config.yaml
activation: "swiglu"
norm_eps: 1e-05
rope_fraction: 1.0
extras: ["capped logits"]
init: "normal"
init_std_o: 0.0
warmup_steps: 499
decay_fraction: 1.0
decay_shape: "linear"
final_lr_fraction: 0.1
seq_len: 2048
MLP neurons of a small language model. Each row is named by its layer, matrix (gate and up: input weights) and neuron, and shows model dimensions 272-367. Each number is 500 + 40 x the weight over its row's rms, rounded and kept within 0 to 999. Numbers have three digits each. A neuron's up and down rows have the sign that makes its largest values positive.
Before each neuron's rows, "fires on" lists the tokens most often at its 100 highest values on Wikipedia text that the model never trained on; "fires after" lists the tokens most often just before its 100 highest values on Wikipedia text that the model never trained on. A number after a token or word is its count.

fires on: "at" 19, "er" 16, "as" 12, "it" 6, "ons" 6, "re" 4
fires after: " c" 24, " C" 24, " pl" 8, " Pl" 4
L12.gate196:455510475492537522472537496547473445487492496493496519467500551446499419495517507499440453559476504467542547460481503503507523498465508515484503487519546543503514533534491465475489512500454463427454447507479424443463546470541519431477464467498488520518441492500505499469459489462504486557
L12.up196:514521514542453481537525493540618487520497575512447507532483512530370501520488494402473587461454509553515543522525507496607440494525519518475517503509505498552426522491522469494532497520511461497534512485469485489508514552426526506523528459458465472495511563486487492483496436563553461533

fires on: "ight" 24, "t" 19, "et" 12, "n" 6, "out" 5, "p" 4
fires after: " S" 20, " N" 16, " s" 13, "S" 11, "eat" 8, " n" 8
L3.gate241:461535492442480508474513488453502519500550487485497422495489529500428495568525521444503536485476531450466482474462575466470561480477466508510437544478480499483536458447521508490549480467520536513534484531523581471517466481500499467446451417409499484523504518512523498495456548393568456459
L3.up241:512551451537550581474527535504596418454502482499554497499537497458472549431472555470470485504512515573522527502521541508448483569506488510535498527421496502518448452451528444513490548485552451588527507515397567451467580499501510491503512491484453514519530477540497458467496520517494478420

fires on: " (" 33, "\n" 18, "aly" 7, " Y" 5, "ly" 4, "ron" 4
fires after: " /" 33, "\n" 18, " |" 6, "It" 5, " C" 5
L6.gate333:567510503531501471564557433511477515442513496451495493521538447408485491518562527535475478469438522490491563480554531526524456443471535493480511472448502483564501518456494452498501507480506529523535464448577391481464556559512579495513475541511480479539481497455557501524497460507503489456
L6.up333:516518439486442493561554536430526533538593525392518470468507473468475506499484468467561490493444440485489541473456527445473500463466489439545473501545481463546524453531464548519514481431591522447595505558528480533505529482522504517525431488496479538527473433411582476504522482501556505502

fires on: "ul" 23, "h" 14, "ent" 12, "i" 6, "y" 5
fires after: " G" 39, " p" 14, " B" 10, " P" 7, " b" 4, "D" 4
L4.gate636:468451496543511497525504518540478432446382491466517503482480494469483527479552569507519453511436529527529573563564516501583461474495498451511490574462584425496542518487346455449472493431467473512513535542553524464467597515466552490517500512493423510562523502550486497470464441519473491511
L4.up636:404483483517542497530525512518508496474519531541472469517500530523538542457518507522434477528484549442471518524552418492554488497500529509515479516541503419526511476586454500508419508517444485503529455495552527425474553565452523484499460500515405524470515521529446537467533508550574514453

fires on: "\n" 51, "." 20, "ating" 5, "D" 4
fires after: "\n" 21, "==" 18, " ==" 7, "adu" 6
L8.gate668:481488521515510490517546517509532501545558502480519495496540525441434539520495484462513542534463485466513526488420499501534549506538507415477526476468630428495497567538492583506417455441524474477483524467445487450506547514543465514499487523439503504512516469494590471492489470539524486508
L8.up668:527543518456528475570541487490584512459557549479518485483555506427526501563523509502506486446483518565507500479467558470525561507536454501518546533479508489463440475462502562519577498545487517457550506536463541454605545523491442534488544486527566583584481566479551493487416556445442503438

fires on: " band" 17, " show" 13, "est" 8, "re" 7, "en" 6
fires after: " the" 40, "The" 17, " p" 7, "c" 6, " The" 4
L8.gate339:445520469430537549515430419477471567611491471526523521431546514490507547449568560530472524570492529438455491493444514485462497579471516458499501545449556471487510447481540565402480542553560518487435542562448408528582510498454440480465461450488515419476504555466553517535554489480449523487
L8.up339:418490569515547509495431482494498522575495431524530525489400439504479510612520513499518496481442467478577640474476479508541420548470510468378554493557539496488545537485479447516475476456483566456533525469450487513445531476552538482459450484542485496436522520500642537524485510535461480513

fires on: "|" 56, " on" 12, "," 9, " time" 5
fires after: "\n" 57
L12.gate414:512468544569521544450445498493491409477509541532541526467455483399507499486493560460405468520503454473529486475536468511510530511474528514504550493489531438452516586536538511530461430509510533503491412480581520477471528531502528471510420444501462555446521461555475512434483454423485476500
L12.up414:495531496492439444540469529494408478559469465501520618502460558431499541503514502497496513477562527555537415526486529563406466507566505612453523477563496392567556545560517552525424488467554497469520492513494482554522471410529540445459515586472490589516538536458530489535482470513497502534

fires on: " |" 16, "o" 12, "er" 11, "z" 11, "ow" 10, "an" 6
fires after: " C" 16, " c" 13, " s" 9, " fl" 6, " T" 6, " Sch" 5
L6.gate378:480469459464496542534462562587559493486508481501515464476522451518509480468542500467521523443430494468484544478481519474446501461588481538465521566523524467532588506535451545523565504580464506452453489514526545488469504532536513498524460476496475527582514541449553533464456510531623469521
L6.up378:406513503529421464454474510535455426498472543453590557540509498424457547497483479469504570541520502540492477494492499499475496455443517528540507575470475382501565607490495469511493513527478494477535424532545500492478524488456504555510527470495411415504460500513503455465439486438457435562

fires on: "l" 22, "m" 13, "ur" 13, "f" 9, "arl" 7, "ly" 6
fires after: " un" 15, "-" 11, " e" 7, " dis" 6, " ins" 6, "s" 5
L8.gate360:404535490521477460513598508500571531534520468546518460479517515473530526557479526536486528454400528472589518385426492451504533555459539503499436497453507512474538467454510530452484543499484442509466496463462537471533489477392507485495474519356529502562469535526514435551487527510550449503
L8.up360:431510540562522491471541503499488452463517497470519552523588483432483417471560506456463478485514511528498514523471531490513512537500436437519436514461488507471538458436534468488508501503516528514475469441479477536491536455525509477493479495495410527481409505455540595494583575565438507467

fires on: "ad" 13, "ission" 12, "igh" 10, "ight" 10, "ack" 6
fires after: " F" 15, " m" 13, " Squ" 12, " f" 10, " t" 6
L5.gate30:511469493453537475502521479461487509525565450516456388529535436493524455539478524520487468486528490523485487572521509524578462495527519524469523483450482468523486529516458478548435537432473440498477484533549468455486523492500474506462455595519427512519447525428482503510478479535493530443
L5.up30:505491436487491455434462532548457533515457547494543551470559471506419527499495464441491441418480470531459519404550589406424494537459493504480419465567497519524499472504539510428490471490512549523497499543510457505513472455605528495503435489497533534486519447470524560443541563461532469533

fires on: "at" 30, "att" 9, "ov" 7, "id" 6
fires after: " N" 21, " R" 10, " F" 9, " M" 8, " f" 6, " S" 6
L3.gate347:523520504533537498492534533481685493489506447513605534508570441463489513533589500509457530461515567507523497539501515526496410537525483466472510410478609488555493527477514497576548468444421481573456496497526444476496511550456489544529513522532469560580491530427480457482530509492550483415
L3.up347:459517511567496522505526494504501385461482450497511508500489499518446491469498539499574577547530444475463440498426548543514572466618528558512532466529525533499526525483545455500529467481515459496517417547547531468455511525537530543494475496472515484506499456443470492538539472460391484514

fires on: "end" 20, "ald" 13, "he" 6, "é" 6, "ev" 6
fires after: " K" 12, " Kh" 12, " G" 10, " g" 8, " M" 7, "K" 6
L4.gate362:454467544535456590474419470493461499517511527549506466462509574448471547487526509556528555462502449482460498490578430470506440500527500490453442512477566495535441476492477509517467528518499510474504529481542497480460504510570542552400510528410509445462541424523471408512567593547472513467
L4.up362:445520485540524492493431533460504487505462507521478507446497567489477474520551461537473481533479462520524547518504498500467461499522514474484496484534538546472465481540516488524472480462539553530533438581594518482529554434487572569483637519485455543472449547502524489467483547498483458510

fires on: "i" 20, "on" 17, "ip" 9, "l" 8, "ad" 8, "it" 5
fires after: " Phil" 14, "ol" 10, "ath" 10, " Col" 7, "le" 5, " Le" 5
L4.gate448:608436457477516440546462490499468422509501605551490453497468496454534510524471469443375512574526485501483535495445510488455560486520593506485542482470440503507554515481502467529523504551510526506478504491546569509511539368493560438511507491524540508564418491516497488547495516473510419528
L4.up448:524468516516482496449544458530528560477472514452485561545480486502543525391544468526507521558572465512455510523549517462579467456522471503554492548536484490494526504554500474507518502477507507492406488522577501494573501576459501526392454490544438484485537486499558514533467487428469501503

fires on: "ight" 32, "ights" 9, "ology" 7, "ST" 7, "ung" 5, "ast" 4
fires after: " N" 24, " n" 23, " O" 7, "n" 6, " co" 4
L3.gate136:544464479471435499497571482561582559444474447503465473493545516488516516480493584478502558417463414461488570477535472518511477463513486541519469476461576478499525476491557529476525540492532419437486523520490431549493561525478483492457460529525531534494546468449491525527520521452573480458
L3.up136:499498527443424466478532456565586534454452494580429480518502501617494550486464490543530558498445477478516511455522531555468486480541499505535539454498480518493542471587468568485508507482501473418474477513486488519533442529510451440452424510544508476438481472458497467506560491485480475490

fires on: "\n" 50, "==" 14, " pro" 14, "im" 6
fires after: "\n" 46, " the" 11
L8.gate153:448438468503413506487451484462477511505493538470536540489542428458415539528526541570519546490548447510555503440461464495462542500510524515485429467503485507436490509425478534470572492448505508568519474454492512548500494448544502496503510431424458501506519496515466474483580488454488496484
L8.up153:407530492571480505568491408488525528515529545456435506501441471463572472614529505434446536475445446551570486497445520446533578492525502500542539503489520471485417588525443540497508487455555534490603513409489474503498496430563479544484479502458486492540489503477493444516520471526520418489

fires on: "ore" 17, "l" 13, "ech" 9, "u" 6, "se" 5, " h" 5
fires after: "sc" 16, "g" 12, "z" 11, "l" 8, "b" 4, "or" 4
L4.gate504:466472483431478431513479471502463503550454535523445462452532523610524491568515521506442535474495505508476492484466492531519477464502559541561404517520450432437544478485457460570473487547546449473497553551519503578488532467457546432477550524563496454493480467469518505524481507500537488504
L4.up504:478536413405523411546452486515496522571566529517490504493491513457521533510494516499461475505516466454399429465515502554648543500579501553508466552507432473477524480510457535481538475507417466527516556514568470551513483465491586466505507507424533501525486505495514521573420502523528494475

fires on: "\n" 17, "i" 16, "ox" 15, "ch" 10, "il" 7
fires after: " =" 15, " p" 12, " B" 11, " b" 9, "v" 4, "er" 4
L8.gate571:476451490430569471468518438471478371542487499531510415562470541532474483441507531571464434550449544497526553480494570513547435462521466467514503487543539491482468533519454447490446514479450466482618524518528497395466537453527514605476467487439500581486473526456426470562497528469487489495
L8.up571:486467520496481468517540470533545488472463467463534495494515469530521484514501543499520483529496546469485528504477548505513504515489544532420504507492482427471485449541474487496487447550505472498505511485445501499458497578511493525573481422545486507483577531537508472544429479472498498525

fires on: "." 32, "s" 11, "el" 11, "g" 11, "l" 6
fires after: " U" 30, " O" 20, " T" 10, " A" 10, " G" 9, " E" 8
L5.gate526:475422517496513493487557548477558512513417465482501498499473496450437471487540501535510497507528464477505488537446468545502426460403436546420435473444524529506459487499421454426541509481497498446500502515486462496512539529436546503578526453463521486561526523494544546440451414458531481492
L5.up526:549434556532492551427463556512527495447414497465577523458486445527466478463520525524482541507530468565493496417500563453515479493464483490545478507534623438537534592526452521474549430381497551505491579492569460521561488493527528486533465506481435510473531539570558503498475545488536423501

fires on: "\n" 93, "les" 6
fires after: "\n" 94, "p" 5
L3.gate98:468414474482503545532477591473495506518537574456543491479534573513509554441544517494465537485473489474508519520521479502503454461481593499549467482497512483572499533525548554438516531443522584491476528505541513492488492524531570500490455508441470493531436462497492460422492532460466497456
L3.up98:502485525562501504501505436507529490562568548460539540533519450526500483503505544452481442416426443478501508469438576467501529598470538514477454578522493500492531492534441476519479481446574554468512439602478538553537511472490507566566422474528492468491480506533518513443471444438544471473

fires on: "s" 35, "." 26, "i" 19, "u" 6, "," 5
fires after: " 1" 16, " O" 13, " 0" 7, " T" 5, "T" 5, "is" 5
L4.gate487:437473580504452517476509499565509464523440525527518458524491424522506481528572481492469528469522483474455449507529465501554517532465562569475410526534536517495491489459409401505465499568488573530511446511447541489510631492476545450529451445499526507483524546519539544544510494486566424481
L4.up487:451509504486533571470383414496461480523492518481519462507493518459543540492439459530434522523493453468501436493471505481506430465518472513470501495547525544543535508549491503459524503454497531493486567468561482562538488490565543441486450604528495548541593480500479507495449445456540582514

fires on: "-" 23, "sh" 11, "ard" 9, "A" 7, ".," 6
fires after: " A" 29, "\n" 16, " H" 7, "A" 5, " h" 5, " it" 5
L8.gate368:453485568530474512485521468507538457496507518504501535458483497516503498477488523414561531450513517494513460534516496514481467506448529547519429532499461486523482514408473473452516435501545538533457479456577537554409516468508553516462469515472507465579525469448554513457461457559515586512
L8.up368:482453537522516491514468389497505510536523494560557476451520523569529467579477526507463471520582519540466540446482488473546520481514433553429515503523452466522490476498550395508500505599573447518441522499507482474511514466444562440487457416451473444395500451510444513477463477472581496514

fires on: "ed" 18, "ro" 16, "ing" 9, "ian" 8
fires after: " f" 17, " w" 14, " t" 14, " F" 7, " W" 7, " O" 6
L4.gate626:512487473467432554455516480477525556448548535481501487453527452521476570492405503481486495491552521577450458481522458536544449511475545524484490455427487469512474480529495472472495482521475489510501471561492531439593447475539548447513459431444522451529500437456497550501427570437560452413
L4.up626:526476504506495534487568468522450513473462511441497491472564529418547525512532503520514502443503497492544462601450539467451537563497501529440457522488525530476496498382474501447541506472501527551534456528519531512478505542541473442501504513469505524521502458461551562521491482458511593487

fires on: "l" 16, "ar" 14, "ly" 13, "in" 11, "le" 8, "ow" 7
fires after: " N" 18, " V" 9, " n" 7, "im" 7, "uc" 5, " main" 4
L3.gate398:530496489557573569474513470501497476501500445453484409532499444455479479459520520521487488443441499562556498438503503476479527523489521489508463471545525542471474471455484543536520503454510509550520516517513507432508481509529469495543472547519569525540523442529482486560463424484477467451
L3.up398:527443487436441458509559488445464503501470470515478475414425491512459484545491510479558554573425448511490556482510472482583492547556490475493434503488501491521531524489446513496481470473524543506542525450491505473517549577525479539498502544481449421495488510498432481585558516488542497395

fires on: "i" 25, "v" 10, "é" 9, "ex" 7, "mer" 5, "t" 5
fires after: "ad" 16, "od" 11, " Pr" 10, "é" 9, " var" 5, " R" 5
L3.gate592:393471531485575514444466405518397493495510518532534411517470477466426488453478524557531466570432512611510525527590565495536519508525509441522486501537457535490443559557447487559421496485472438506493472454508562444462487486546492553425528529558479455482483437465455496461573537501459503519
L3.up592:535541561471573568511468503583466505481527523524559467445529511547466531558558466496532522415475554489555548487504487476555506418522469443425535501544578512499487510427436502445541448526494529448464529517519490517531521521472455486518507503491484476510464486433512514527451523447466518473

fires on: "-" 19, "ip" 15, "ur" 14, "d" 7, "r" 7, "ar" 6
fires after: "\n" 20, "a" 15, " m" 9, " I" 7, " T" 5, " N" 5
L3.gate482:511479474594497522441510473501563405538452557542455478554499462480506533504550505466497501541555432449480564503541438498519468492498507512539494469496528496539509482444513525506477501509541484517526531457495441482520550609536540430553473514463483489603519479498453494536483471459468512416
L3.up482:556507481485413492500485489489526509478467506514443443514482519480538555479502502484498458503484514453427526555468434467439569492554522475535527534470560480483446515489453533416483478492457617534491558464620494457497534488481535544472473538532477431509518456518445560503492476503485487576

fires on: "b" 21, "es" 11, "y" 6, "g" 4, "end" 4, "iet" 4
fires after: "er" 21, " V" 17, "v" 6, "d" 5, "f" 4
L3.gate707:454549498520517570461465579488556500547561473554548472505527526526544518475448469501508509482449513504551510522448409454460607585486513506449521486476534443515481462505474550531422539496514559495479473510527474531468499512462559551548477499528448555449516531542474486461544490522545546465
L3.up707:469580531448538525441588490544563507465497451552488475542450447485491564386421490548565471467466521529540557533575498526491481416427453569521543436489506498477538478549607552537505517479492471470460592541425547477540463474500451525506554567491591504516461509505524462565425491487531447450

fires on: "id" 18, "ir" 14, "h" 12, "is" 9, "ic" 8, "ri" 7
fires after: " b" 17, "W" 15, " B" 14, " f" 7, " Br" 5, " M" 5
L6.gate522:460463515522446458472507509530574514476481512505518550527579491518442439483467510477512480537472463593569474488447516465455521583526608541448503541515445486485526567575520513454467489466491456467498494533450404576540528507472565541571543464497464409523540496538478442533489555472500486466
L6.up522:506492507529471544535537521529555492450528510465557569479507469497501526487503513495543427516541548535485529538527441499495438554499516458492499527557512561529512505579487425477493514443525593489520458439453479447474544484418473463432485494431447436479481519412486491503441489525481505458

fires on: " ." 25, "," 14, "." 9, "an" 7, "ene" 6
fires after: " |" 33, " V" 10, " B" 6, " p" 5, "\n" 4, " 0" 4
L6.gate339:520484543460500467501417509497496423578447519490514465531506453529500550468511502473525507494507434518440451497528413582533496460522482517441479477453424507488472516519479532534478516559451539439543469542488441530460501525424522485543424517614411473505495546536502494491482500495565456449
L6.up339:475474553502495455462537446432415468456545526500488511504483403515577503490517506530456478597461490492459493566488465512432465477503522525489478439482473557486523488533485510450542510469496501486448434530516446501588539492480477461513412579498564510511515499542512503531531492505490521577

fires on: "or" 25, "ust" 15, "um" 15, "ct" 14, "ail" 6
fires after: " h" 16, " H" 12, " do" 7, " dr" 7, " d" 5, "H" 4
L5.gate561:482453476527485509551528427493472452535586519460505478478515515528475470458500516476530511542508433420549464507507458523560473513514527501548464539547557493557480379472527518488497493498491481474523535444549471473467557382497542485525504523485510441508465453498466434486474443467461508460
L5.up561:540425456543478500518532538481595466538559539531463500534570463499488542490473507534561534416515528480565455521560479532475479488514491450483540526512524450448431496578551481482507527481493485500558470512571552460515482538497494529476437509502475469513514471452517539464375538525460505427

fires on: "C" 34, " B" 13, "L" 7, " prov" 5, " Le" 5, "é" 4
fires after: " Mc" 15, "-" 13, " \"" 7, " De" 5, "l" 5, " de" 5
L9.gate180:438517552446454493562523416443474505518419496477560484476533530459437472498502475541519491564449496493519524484457451502462545593531501450511510528508493463475491592453534466508537495503496585518564357503485588452553557396464577462498536502451491506465519506482518496457512442405494494492
L9.up180:524538474578480460517496467544513504563516477462547472538487464500497513543505444489533525529442582527520529556452538495470518499470500475518493526464511482516510510465448472499489486475496466437524406535539452530528506423450539449453500466482486484458502493533510482554541533487525418473

fires on: "our" 24, "ur" 8, "ro" 8, "el" 7, "in" 7, "." 7
fires after: " T" 24, " t" 14, " U" 7, " sp" 6
L3.gate725:486437564458539456507508488504560454497451516468534451496491452498453545581528552509526486490450532518488639518507520527568480596464451590504431455426417507448467471494532537419480490515505562463502526485525436502490505481475491505512497527563488505562556482503528479539423482485528427417
L3.up725:451508533582472488518534522450541494470527462481506512529522450490459538511496508516541550520507502463514535450493514490492450501509503551542477462435445518486479490473525539484521478502465483571497584479468608549440566467536516427514489453547519498560488493477510496512508474508529427452

fires on: "ost" 15, "y" 14, "est" 14, "it" 7, "ult" 7, "ir" 6
fires after: "v" 21, "qu" 12, "if" 9, " Res" 7, "f" 6
L5.gate412:401461519513559496496499488477564432592501486514509528512478512514508550565549513449461490521508549488505605450480465477572516498578593487481442496453508467466523506508533515472502515521454557481512452558502453497517462469492534482451506519456487468530516523526481542437551454449592465497
L5.up412:496528587478578406509485473477422527514464558607459442472512543520532529490512506563543457467486514556520532528510447426477496560529476502541460486546522514449438484539529491483476508513437520458459525453415513471490524506483474532442476520535514475503516482457445487585563512513531486513

fires on: "on" 18, "il" 17, "ill" 10, "ric" 9, "en" 6
fires after: "y" 12, "ra" 12, "h" 12, " Mo" 7, " tra" 5, "a" 5
L4.gate445:459438507545478430507463463565502499566457489504451473526470491503511398532510523510486420550497489454502547540544486471461510401394448487504449408514463519535497446504544459524544506500456484512530583468487529429513516510525494459495534515450451484512509477487437552515544424511508449481
L4.up445:513443462558484510532517466520521552524537517526492456464519557493597498455477487480545411449550549456470558436476514482480508518455478493512533541485527513469501446545534516495457467537515513575451478495406579419493462497542503467494509500467514475539495529525520496567548451476499554494

fires on: "\n" 93, "ad" 5
fires after: "==" 38, "\n" 34, " ==" 13, "===" 6
L5.gate184:393480445551473481499536498477503568504457573441510502583532424420429492452532523507497523504460452513541579478432481527531492507522560566490484503461478493566535521472496550603495502531530491551538461483581546476535501411463489537541560499526522457546539426471484524464478443502467520454
L5.up184:476466489453567506506529541492556523529519518441527398524530553560569514550483536447548535487394512485479534517458508497496510517447601521528492503509540446547466494430437541463445487463550529510523411503483468454506559548473497522494509427510512516447470500445512518407504484438484482474

fires on: "\n" 26, "y" 16, "==" 13, "yl" 4, " US" 4
fires after: "\n" 39, " g" 8, " ro" 5, " the" 4
L8.gate752:384531496553423522503505520462485497541570472509489464460503474496487465534489487471507563480459507519641491438462500466477542521458543545469438454463583497569520527457363534543421455522509527540504474498504541550498504418490552568564542481444543597559529516547489456504515492505527519471
L8.up752:451534504573475520518529602478500515520551491493503547449470514508553511544483531474539487470512565504545508483532502440478594491488469561504522543553520464544547513520461518553517469478512472538494414448532488531485505562506519506510573480483440524445503513525486471472469521451552547523

fires on: "-" 44, " review" 9, "e" 6, "w" 5
fires after: "\n" 44, "é" 6, " a" 4
L8.gate555:545452467556473485465540509568519492524538507341561486481514500468478491531584559532480557492513503473503513475486481541452407556465530526480495485494507472527445440396496496381457515482534481469461513477516527442514497448463464510422514530465569511502507450466520446516485528525523462507
L8.up555:545431478506458505570578535563545547478511435490563485494520518569478442491556504445494606434574524506548500453477468480491455538426553557485524593532542487506467450466489486355447467502564555464525445569593532465517474485438484479495552475435520497458476426502544603495482505497506505514

fires on: "ight" 27, "ights" 9, "ough" 9, "ode" 5, "en" 5
fires after: " N" 25, " n" 21, "y" 5, " se" 5
L3.gate67:507503474476521505472544503531615469444508523439475494410549461480537420552491565424455514529575503465510491505510528522527415537572501467532464524373532417537505459496537539469548469476526500545488512463464513489531565485425528490562498536431549532587494499496581509499481434409490470497
L3.up67:481604503487550531469548443524569526557424470481486507451517481519460468491438516479486557524565406488542481499492507549498462487537473598503490534503436562525537533541553465503508434407576461560519512440469435456499518511557507483491482502499527453481505410561515530498471538432480514546

fires on: "==" 34, "===" 32, "-" 18, "\n" 7, "=" 4
fires after: "\n" 92
L5.gate381:493449528584443551526532531467505484512534501482480526608461433540525501570513479501482472501530454494518539476521464490495505563487478501489527492496475487538492495517512521422507500504547535419522534471605434479574487486420490468486532488498470507529503504544402465476468491507513517506
L5.up381:476535487502429503518593470516552464472529546450481398471555524469496548528538544438474565458490396488546521486524488483515504546509507556514520502426478523488521480461524512448519510508482498478454510498509497472617520487430499523531548489527529440505481471508505481459433477438493418476

fires on: "\n" 40, ";" 32, "up" 7, "un" 7
fires after: "." 40, " occ" 6, " vol" 4
L6.gate205:473486507504481503555552521492529501467518450520545519486472506506534487495547531474459541427435534498526527497425461483497540535495520538444545467468533443548490498426501566492518524461582538477527497462580491466521498491484489471465523510534592570535519507474451488573535522508465500429
L6.up205:515484488515533516528602595498552450496523538499480491513452447500508462500445528454563553485542439536501504529460500475546515618450614490430453549571476484523533540492564514483530507495545510469519482492526428517579502531474510487519446534556513568546481432523527448507507490485523497565

fires on: " he" 16, "m" 12, " they" 10, "ou" 9, ".," 6
fires after: "," 38, " O" 14, " D" 11, " L" 6, " N" 4, " E" 4
L9.gate162:496484551558545519501505541494444461456594490501617479508507539491488483484426513500469458469408461455499540463451436503493493491509532499593501504443507493518504502533519573495530518465547488477496522450443516547437515488485535508511498526568430509470541457567463503465501467490475512510
L9.up162:537475510453525559483517551448526466468489453522449415463438450434480539456494447527498551521502502482514560515507532515489506532574454547480507546459418426498595565570467570525487468488453544543498484497462517503474449486548535548532544540508531464477534497580562526548462535497488498491

fires on: "ik" 27, "um" 16, "k" 12, "78" 7, "ak" 6, "in" 5
fires after: " K" 13, " Sh" 10, "h" 9, " 9" 7, " W" 6, " H" 5
L3.gate421:531513565556496519472563518551492499484499518535559519505448517435464466541553533500502500568540485516546477456535570477540495530500555466493493552484554604556467524497422477475444468512455545504578567470515447454454561397393568474613488528497439496503418523452443496467506526478482442587
L3.up421:570535502478591554474500544433498488474496504617571560496509478521530573535486462535501398507461579490491456509493512487548497473505500470516479459457530498530417460504502497442508504493502464510497516436464518462475503544523497546478471558471517488546539503486504524455516588478482467531

fires on: "s" 27, "l" 19, "ro" 13, "el" 9, "on" 7, "al" 6
fires after: " T" 22, " App" 17, " t" 14, "T" 7
L4.gate290:504503460455494481490517501517544521513498482462515450529479447475473447553485520452519482501539481458475544472538501539555490436437460520464508508456507480509401472488499522397517487495449529458515533494536466460453512522470488452570489483447488487625477500511516472434457557487504414423
L4.up290:471487483539525605487558525505466516506556550463509461477464512479512459501512448455478512485579530557492473528459436501582469522485498518477467482570502550448501477525455517542494447476393531502520521505462502415485540471493550502501446489492482435580542494527554545492505533555481541452

fires on: "al" 31, "im" 16, "att" 14, "ul" 10, "r" 6, "ra" 5
fires after: " b" 18, " B" 14, " L" 7, "r" 6, " par" 5, "and" 4
L6.gate33:400571545539535490460516453481535431512518565470585536474473443496518484541517468516521453567491492511544428505473436515514476526461467504473511509476528485526456552496467546536481512549513467572510569455494559409488497485578565550448423477446513501554498481453444549573541499544490498547
L6.up33:537500560431514469543542466521490404503484486449494509456516487551424495491504482532477520480550533526484545526445554555515541514535499489531423482430527525478463412524428517421496512495512467523513435502510520460461551518493608544502473524451435488537570490507420509456498471505509508502

fires on: "ay" 13, "ian" 13, "ly" 12, "ight" 7, "ically" 7, "ail" 6
fires after: " f" 30, " T" 16, " F" 9, " W" 6, " typ" 5
L4.gate383:458494530483525497532521455502489455424458507489616462547508464519428517489486479483511470477506489552438482501523516490499488487455590499481470442519507450528466486537488586502476480501482539473535428529544528448481474509544533442523507432430535502497485530499483508480425503492479482484
L4.up383:486476498534516496448478508526522509512467450547500492507465540529506494533460519478496431425469557531516595457441547552448492496542494467444453513483548476486463547450468592554554481530464408507503463515481520504434418577502462485498445459500573502510453519495535503478517468557488558480

fires on: " re" 30, "|" 15, "-" 13, " |" 10
fires after: "\n" 25, " the" 13, " was" 4, " on" 4, " h" 4
L12.gate330:513497552518544478470476580492469481506454547476535539532528472465457512475511511450416454522465538471501562486468492444475432476534503425507548496527503501517503418544519502498483463496545478480555498558463498510482553516442467509424488515426502450497528485473554476487504466520499525460
L12.up330:558516457471461520510563505490427449558494458494435546485489502426479471478539509569548463479503512606542537498511467429510455557436542527488517519471485423573510497521434589484430468478567505548494434511573508505542454467497530491453485505530485468524582469496531473529515458524508494492

fires on: "\n" 61, "ro" 15, "ed" 4, "end" 4
fires after: "\n" 61, " t" 15, " s" 5
L3.gate59:465491561477476504483542510531501507446491476422512504521504545488527433557490529466494584504507449498431586477466590490569481600454574481506487511479498515585475557460528472498510477518523507492497436511488506482503507445541517471529449496518482484480586525539494385531538469473477512442
L3.up59:389472572592477481484529550448591468467487543439531498450529491557511482465482508468461508508489448519439493510473490517539481480491472504495529504566566460527444504480472510491538516468498605521539487548521515498514569527442517462471421542450468455532518428444494505426527501502464444485

fires on: "h" 18, "r" 15, "ch" 9, "c" 7, "ar" 5
fires after: "S" 30, " T" 10, " s" 9, "T" 6, " t" 6, "′" 5
L5.gate168:422460463537482500443523474502530423554432565468518452515563465466543457495499525564461476500464468493472579429538507523555496567472524511514426531488516481488430481504570540524460518443478508504505487480495471467443555522445536508547514459476436508572507473486520475495475511554496524458
L5.up168:434489601443583447522458504475512485533462465486455575508473497470445494520496521461465506502512487483473594505498485520469466523454521582502541503501548450511484453514486454477561515466509556491464561443444417489517445506394512451527544486427561493517538501468496517453493487490459450534

fires on: "ik" 15, "on" 14, "um" 14, "ur" 12, "d" 11, "ul" 6
fires after: " H" 26, " h" 11, " W" 9, "H" 5
L4.gate498:509463455557494446477465500471516456503439471513510535517502517491519482478576584406472475480522454478516517509517565545469499481449496486420505469497496543581528411460471457514545496439458487566516537429535505560498554472429537494563436422440533460598443498477476472551519485493471478502
L4.up498:501457519506468519468503575483460436454530482511557530558530473452461502472523553443498482489512547497432522420551471456549496453533468516521581496537488587573562507505471550503537548484399515468530489470484470537545508453557569492468493517462475479489521468509479467445553535494468485452